Part of a small language model's weights: 4 heads of 64 (2 for keys and values).
MLP neurons of a small language model. Each row is named by its layer, matrix (gate and up: input weights; down: output weights) and neuron, and shows model dimensions 0-127. Each number is 500 + 25 x the weight over its row's rms, rounded and kept within 0 to 999. Numbers have three digits each. A neuron's up and down rows have the sign that makes its largest values positive.
A block is one neuron, or neurons of one layer that tend to fire together. After each block is what it responds to, as a language model described it from the Wikipedia text at the highest values.

L17.gate51:533467492487492476486538484493467503511527499532516491516531526474504507514500489499500500446498461497502506487543483519493465539447516521491517472514495522502550536533526520527449470475519446515502494490520456537496519487480474506487507486553518481520513497508505508527490532506519476537516475501487465491525448500515477485458443518469534499460508530547526489522510494478513518513507
L17.up51:514470500578509490540545547493442495509478489513526496497514484506480455498543458490464486448523537490493483516463466509454511463470495502545536505459502445486481499497505519488488558481510495466508486430480506494494512535512517527523546518452494495484481569482508552510499486478476502541500510489527490451453493473491481531508470513526481499506496517532500506494499545506469493490463
L17.down51:489494473519518530461497485499505526528503506514484483481500507473527516509503530522480508507501494443503490511541476492489485508505533473509464519446565446489482464485509503523545500507466456517501506520509500533484534486473520474482482522510466529531532474545495472477500506506485487492535456503465504483479500548478507556513526530488493505482493452479500518527479520452474527520502
L17.gate78:523485485488455497505522481555478497502488525500536521474526512506503474462533501504488509469519467512490447493541460529537516512540472471518495484537493493495510507485525522484576544477526490493507460491481504465465509515478494553483456501518480539491463517499534495569516543473514526518508515514489504507493538497477443499504486524481507481509532496489519483475489491535512457493517
L17.up78:464512459509497490520537437439502473502463532487499517420504456489477518536493509493526508536498512508492474534475493498463503496508461523446468471494488503479511522509517545497494495474489509508483508457505497500523499517497465531482534485498504513454579546516519505495472491491525523523511505493544495521481516519500512509513457494488477499487500513493516509523505510502528513517467
L17.down78:536507497481519509495454474496483513529500485509515484475500508532508530518532490452488485490491480552501494493491506501479512521509490528505522496507482496504524474497487464488515534499510469519508504515487501506495477518510471493533488506484513554508449431494504523511541490496484483531527494527474520488471494533554492526480509488464572485501425537485470459499471506527496532453493
L17.gate271:543517534539535467524483451515489461496540497495527523530492498576530510486521510528495486500531501499526514468551483522485460484482487471515484523486514511547507488488472476525493469508506497483504506486552498518444553525485529519455495493557536478554509480525452533511458515497497500517514531524467492500496494508484488497526530517501523551450484489475502486504485508537485483545498
L17.up271:491499497501507492462500501491472467452508560495454501519496535501508462495509490485481485490489503531499493495502505497517500491485450486541457442551516502475527487470506518493519494507474496488518484518514531520480591534502451488478492462534506468493468527519487471505513527464484496538482434491507519476521502502520542480491459473499462533493529496484481548498529522492468515542445
L17.down271:483473475514534497501507457539527508522496516477523530482522507533527498508502478528509488461522480495502510526532462514509489496496517484521489492463510526489487484539489531537504497539503484533508471502496507505533485483476435486527552496538512503509501471455508442478482514541533508546506502549542474496482515527580473497478527485520535508504521446471512501503485499534527487515469
L17.gate397:512533485530525472480522454466526496503519505468497529513527481496473542541480499489505537497533479537480506461522505498520511478452551474469521458502537492478515484476468478526458532485510510491524530477508506535510484524495472524497486475514472533494470482485489505533515498505478546506485475549532458512491527530524489476547464501505497496505495499482524436495523495529510477478484
L17.up397:495484493515515501501477523471467491528447518543518478530448514506538508494522505531511511480476529490509503484527473540536492534476507526557490499530509500523512513497470523475537541514493494535542538493521524494482469498508456483489477552462490523507489537481511492522483518528536501520542492526445512510476529555463545533463488514457535514523536473540486505443526498498498481489507
L17.down397:473493538530498500489492475468510494506520533512535473457513520461526524496501519538485440469472503486521534516506485494468463514523491497506496452545496521495493533506510464476484476468487544478492474527500486524512490488524493495562503496516477492494494488496479491506441499505500492492509515504476514500491506495551484500477438551536506498499517506509526512492492539479488485492494
Adjective-completing word pieces

L17.gate136:478503520472482496489536538498526503479476503434444526545501479513495472466458494550498507531458523478509516531509531472480510442512518481525515445514535512490494485507528529494499503565531494476494531496551564555489498486487467491517489515530523468487486500451526512512506486473491428524472515506522506520507511519450520493450457499482543522488434455505512489531495490489479502554515
L17.up136:454498512541516467509495458521518539506515503453487513489496512486527480529485551449530496511491457529471555492472461520539496444501542501503525447476509548464467519493528533514541491470457489529474534561525501495496496469542476494511512479510492490453530488501484513505509490509475478508486487515516500518487463527497550492526510472488478486489460526502522512478468545491494514484460
L17.down136:480525507509514508491518486489501486493462531479512511507498502485509463478475486504505495528476513534490505538509498425514531436515537475493533430491496490490495527494500493477540516500522495466479503526509535502490541480492512481500483477496511509490534500472492495508512491493470470518477511497524500501513499498494529520453497462482488560447460492587452463484535489462484493480515
L17.gate156:495497515529474481524525501508526471489481478468509557472494536521490484481492456491502476476452510465490507466550471486464515493558485558528465506502518485493512502472490518543483530480467519484527491508536496506531486473476501474515505542504487483534524510517509492480496512517468472570498543509518503517438498503453480548492509492467490490518485452515480536511485511497504480495530
L17.up156:489488498485534466518476533507475501486514514510514508529503530514492508471499487494527493478459510529516516473530568569496504489508501513462519491491529503514535510495492490492486517517485490477464489456511492502527502500516498482528508492493502491487507481482516480484498490488488476491518493493476501483519516503478529456514506482480520451447453464512488480521513538503410489483479
L17.down156:452524495492480496509506489522493476485570497528499544519468504536525482512478544479500476485486493488502483486527502523480480492495548523492521432484487523536543522533513489479530511502515542462506488471491502515503449473503487518520461496504478493511504494551507503539498475502511479514507490490454504490562541492502505489487489528450472495531452498547499527539530512495493494468452
L17.gate161:510506531502489494532464535502486548514487526494545462498459450495480509520513507508448489531522533485557508516529504487487525513575517543530492512508491523474479541498454478449497497467466480523486506499504541469500499505520492494485497511458509491485472501449514507530534515549460488504501470540484519494537520512499505530524491474509540506462497491490491504523515518499457477497491
L17.up161:487531475484485473519478512496511496489496480536504501534470507524519476495483494511473504504533468515482505514481523548533471533477489511482501511519473505506481525546442462465484492471530537489581487509533567531462506517460486489501514471525492506468515535527535502487498512476488502484508571492528515470513513466490475496504461487518475462499530521562474554475477520491509507479508
L17.down161:510508528476519510508502459513479499530479481505526488488504477517481443501516484500503532489496483522510486498492465498504490492502463492542517526493491499554526500516490514507477493505499482507441494463540480522522504495505511535513516501480474534498511514447455512505504500526500538538466512505474476546530498529462515513494507495506523502463483539456505483517469506471549528523532
L17.gate509:455481530481496507475516490514478552514513529481473542453495494507519502505451541521449481506528500555500474512457502529463459477449495503468486445495483474529497561495532489471522481506499525501490532530518515522515514496499519465499467460492510473508474477527508483501545496507508464563522500501489514542510546486489494468505485510463527452443470505524501502487464500507481516519512
L17.up509:502497471512443445488506507456511495517500511535488493508481483519475489497492523535524498501483465539519535488480511481495522452490509497526501447488523541497507500531463499451513451490490501531467545513518465538495498502553529473515471529503535512471525494520478477476487513515484531534478525488514481524473495559475506512510545500462544514532510460525514480477482514463492528494538
L17.down509:539491465528508482518521491488535494515506502526490500485496486507543526483484551522477535505496479482526523524520461537506480480515501508504490448532514497466472569515543500513515525529483527476513500498530513515488482481503516497489520501490552476517488485505536494511422515480471476500483466480515543494507511477504496517543526499550513480486529507540504497495509510494446526532531
Split-off initial "c"

L11.gate80:481511454530494467473495488495472487509530490462513514494477512498486456475509526500481496497453493478512489529517553495541496535517482458493449508549492486480489512495511479502527468526497476507469492517529531529517513510537514459487517523529479493508503500515512485506514544526490516542500502481495493560497485468509527477538476492479512515526482471476479477497531533508494532500525
L11.up80:534496474476502485475488498493484528511488560468476519506513547500473459523473541495470470495520536522488516513482505500471519492513527509507512490488474463478497472470510546514565513476478520483489473494515475478493527481479491496506520497549519479489489494487533509503470476490494488490460485469530512529474483466502505489476502519497499551462478464502494543508511538516445490488510
L11.down80:510556474542535498498512528536472469507498574478526488493475493535482477457519468487541492533444481489511460484547510520477441528481496522481476480500507490485501529480479504510534504521506516478494522462478490509501492464529499467558501487487476448486518539544524513551492504523507500526500497488507502519499501500480479457483484447460544499495478502522470506509541522447494496522504
L11.gate193:458494481525493509516497494500488518494482488524482491484481509486511500483501518508459527527473520505465517503499480503537482469524510519444507478503505555445519507512457519527438458457531540499483519515486496538514484507538505515515507504492481481485514476508422513508524516507463528495460486475570530548507520477489477501557499493473504505521515475494477490494523495520508482487468
L11.up193:458483507525510487481495498487547494437523482462480536517504530478490488505534497490533521507468465508501504501498519517483490476471462529524477468502516516540493542538487499509475485490491469473498503567496485493477534457457443438464491479500498505432527523483482465438482490508517497542464501505478541514476493496513535498506508477541539487514496535516480530499496518494466498509468
L11.down193:486498507479514452522473475523500469472477462489526497539482475452531466490468479476461488523445485499477544501437516487499463473505495477459508493493508495481440489545526549469482470499480537487500543503525464504447534436543517473459459539514464542511519476530493503473518470495523483457489482472530505507537475482489507485502470546491521503524503454505500499492530509537510518483473
L11.gate391:501489503445476514519510526498477500524510475491533459494480506517529507491544516474491494475491445492451436492464478487493496513503486524494484470553456453468474475524470503471533469488513499507520519498514488483482486476523468466495495527495489515499489514508524558523493521539537481513499505517552511506493498475520506494483505516482522527537453493502514468505489525449480489518450
L11.up391:517517478541499548452548495535470495543507503503489469518489522458431504534484501511525475478529501496458477472520511520475506493500529456507520515517506528508438517537459529525498484499513474501534469507474498507563536513513458475524514545477523469481501489511504501462491506529484507490531474501527488495497506477492532508508503497503486523494529495509472554505468459484512477453500
L11.down391:517519468447484538467506492521513525488483486485466453509477485513513463480554534542495475502524494524462487524452514482483545451522520470493532520573466523524493459513471482508483455533485518485453513518490493493502513520487461469506509497485512452460485541515488532514532501462477512510524490536510490511559515505543486510476558574501491473516480477478522528508525457480475505523458
L11.gate424:512506488508501433482508484487470515529504448471501484488487498492505524513525476501528536483493476510511527471495449489495496472509546512491487520522538521493465537495448481480538482496480547479478475508493448474507531456511490492463538498473477473535501497515491494543494512512473469529518454500476472499527472493526483452524491532508486478506495534505506514529512479483521475507463
L11.up424:498515517487464488535482470517508522551512464507451496529531505555520528534507467474482484481514476535476524518523520463482527537497481495494516457524499517517484519529495501481518488529487492516525537496488479476545492493507460462500520530559520499570564499476493539502491476484506492493473486495487527495523522492484458496515494507472479493472490529541547424514531503483459463529513
L11.down424:512510514497489500506546466525494534491499471469524485497541502543507466503547502476499504492479485533470482489487464482533556469490512462467507444503530549480461538489521504521525461525519473477488531514476515475516507486468476522453492541452558559515533485482506493511541527507467505498507483485509484466524523493504489456489518493527474527448483466528480515500547481500473484504524
Coordinate separator, word fragments

L11.gate143:497526521506488500493498490488530479487485511488496552464504507483520494500527493565503511515532463464485522479509450535543537505488479523500518528526523531484501503518476543493512516505486468486497513505521536496476495510518482568451508459533496541505462490486483470479469527476505507483500516492516483520481474518519498499484552485552499515515486477493486490529487519473490521501493
L11.up143:508501500469494492505511520494459534485524474489525487506456508501485553515504502498488479513538497523473509533530465479486519520465529496495494465493540499524461538503483503527509483507525485499509510493502533503495489538492507478484503486496473548514498508531499447494456532516485541495482490487466526502488485454445472471485489543459512464490491503552503538545451527496508464470486
L11.down143:509532488538513480498534492554518475532469504464455504461460509493529466500501498517487502491510507549492479496516471536517536482471471503512528476472481441513473510512538500486526484495504491508479504490530508492502465519509480477499493499489452529526472512473540542456496493465584502560475501479463519473488528488484495501470477486466540520497540496493490489508464536497512468510514
L11.gate335:509493483512511521516503476525503549489543516457541517504509507511514509467495560504531468489497506535466499530479498506518451490466501503466504515491521474479498506497472498478523492527492477465494511529498543467510500493472465505524490519526463488510498460457498507466526501537498493455521490511497520459500514533508503506520525530495492533520525537463495503517475471558536421489475
L11.up335:520494509509466436527482507490502488481484515531563479527473511504483506542483512541511497457483489475496545453483494499509510517514501483455523506500479520497494509475480501495455514497489447482511457442503511527525496470507503454510498491515504548468495504439498483499468498487537524525470494506469483527516506486521494532517457476524482531502457486507516541516461494477516506509521
L11.down335:483525504531520507485455499505519493526485478526483510446502501484499514512515497500474529497473494491548500480543481504478502521522492455499521496532492515504526488495479425453498476451535512514496471483524497511526469519504533534449494516473505530524512531485511487573486502476486517539459525500486474534477498484517475494522509542471547463518459464483510527488520505510501457481505
L11.gate339:539549467535470482454541476485479487479487504502489481539508471498457524532495489471488497453531524527511529497473521489506535464510538493506492476479507542512444537543464465512492520538472489480499481507478480470524520476488480495481514476512495485512510497439507476488488505506475451501538480507525508498462491488494513507500496521488529532541497542522466508479497525501469506527486
L11.up339:487461451514509450481468483483450494460478546485539538521506498492508481495517492484474517486514460508495528496514457485518477508476502510517525498503465472488496493458508590534488490515494487531460489466537465464456484503498464488516518529562526480503505499513491444515518495525488506480508527479499498525461492516529515517545513486470482491476472460504513509539485544517501486464521
L11.down339:484495495485521505443486494470500475517529502511482503506467518508516509565505466517548499527505506543504504504540476483542544497490511497486467474516531482470519476498483477477495556498505513515494514492505479486494512506462489467460504467539500568511514491534488495494506507437515520487527522535495492496484524477469467463531502511451530535509490516514497479471480556520524475509465
L11.gate443:501477445524493514505503498491463545476501520506505505487526514503473529512496515545484525452493472514522539475511511482460505498459506503492468481457535478532466532492487516481530479553483517469466525535464506523502542539541505484547520481473504497454490520501487475484498488507542505477473500481485453510504494537463412515504515513463540502543515483492491494492467537489508504495474
L11.up443:538485484518515467511497459547458477460575512530438492521502475492552482506511502510477511480550493519503510513486487488508507513511507479481478519510509479503547463524518520481560526510508516511482472535490495478509504499523503454520514493471550484458502500508539534533511534507522514505479488479495489542497484519503467484512441501482492488509477486493460482512492505467501578494537
L11.down443:474472509476480463467524496503515500514523543544510484513478479514506452501500498535512536557517548538506490533559474493525501499463491556488525467520522492478528463559480474530463523496498536482538472482501518519507517478478495482483478547500515519499530509512491484519517484470502519528498489497503501483473447474563479528509493489541533518470500492531472514533523497537468482498507
Word-completing adjective endings

L11.gate261:493521499465529476485494488506511469528456489487513451497512486524489505526477549524505532472525529516474529529495511489489526491526528529533487504479534446526479482556482506508485507507499480517486497493544530521476509506510509490486477475487525486507498521517501491473485470521509470476473501524504501454542479517484475467506497464511559533508536504512515459507465494479506484503521
L11.up261:501509504480522484495465527528489497531504489520494532499488524562494512494461452481524480516504503549524492468490496559466525466547484489507484456467531492512521508496513473478510515483472504463458497505531498517509511509552536551510494463488486527502479494501507475497503496542499469474470505486506494497501475467514448493531518483523492509505498452514470507504485535506502484502487
L11.down261:518466490495527510482494527486480532496462467498489458483476487507474511463503516479512462513548502485513443496509508518472521471513522472488495505510515518514518474494535454526436486474476482463522486553512498497536544508480489524471534515521509477485476527459520456464446502517546535520530457512513478461498491503482495512506463475481499472464509442476499501507516540490483475501497
L11.gate387:477501469504529489497475473470482498486475482495502521551468486504497530506461493438502505456502504486480509521477436546477480548513512503515538514487508504494503486489533431464480434494437509521490514512525499513479513510484529498476485506483487514502484516484502501521466526504561496478472489542485474516510501528477521477464482474503478526501480481465462512499509477512468531484558
L11.up387:488508463483503505506490472532478501467488450521501508502507529472457515511506474489540487514518507500483564491485504546494500494487455478510510490467508505517508511521458529510477506506488468491492514516449483502499475507484466518505534479520467510498534493496509484556490506499550466445514519491492457511474477487539533492487481458481465526519508534494510453534480562511545531540517
L11.down387:513466440545533489534470509460507497490458512485513516499538505495487503488483479454501515488492494517488471495482453511489508504540538507486562508482503492483516507480526522476512468491469483470464519514535513483491511493541484523534504544461484498553475479523520509486473515523501486468513512539468465493518481496538462499495502483488537482481506483537479505449549527486523497463528
L11.gate435:452486488476533499472469544519492503496465483498484526502496504526455518500530497505513523509474440469476508489468412503497502466487467487499477519470546475485475497487494531474488491472484508525475523514550498594487496467531504524488474502494502547505537485501486508515455508497488446515466533523534476518505484528490497495514529508513500501496510486487483482490498537514490468484489
L11.up435:529478474509479497461507485483503494494512520492465513500505476499477498486500498506489458496542529523503520520503489519459520505501496542463573447530516494507442497485494550507497517503493516505501476509482478486553507470507473506483510497503496523487509536469503494531495547523573497488525483484515498461489509484518504463531496527514478511492466476491468499520500532528499508496481
L11.down435:514477491480513551532483504523500474519480505527507540532524518487488505492520506490544532492505470497521509515490455520482504478502525507519499525507521426482481490547520517459490527436465505504497509464516503533498491463533469490541421490537482506523497555530480481551448463518544466442506491504480442468495478498507456467483507510504482445461495454487514504503499527493500519482496
L11.gate438:487491515470550551495494484508485479513474528469486526484463535501529515480531533490480519477473512502555530528514535488578490444528511502500487536506515530501449457474472472472488524481521501490482527506545508498524504524498484518485500552516467482473497526570483522483480489458540509480483497530513503512520519506521508526533489505506587478547509480528473521468517501473471472501491
L11.up438:515476511494466501526578492486496502480493501523489481487498488503488519489467503494498504501531490493506482482481510500421459492484563531473509526492488482487514465522531546518489483485503476484527506471490495494489507528504471469499506460540500484490531494500462524489485543510518478473488499515476488505465468493486477512537492513518525464526489481524525524500443514499511474505435
L11.down438:507505521471483493540579487438511517514507459506486470438475488506476421505471505503506481456487494508482562499503503519496537527462553477469510504492505500484507532503476521517505503445564468485487494496506500541529482541495507513507572503522541521513492519500488496480480520514518516509501455518500501479488487473518464459549478518501503552467474533479479551510512468546504515539488
Education words and fragments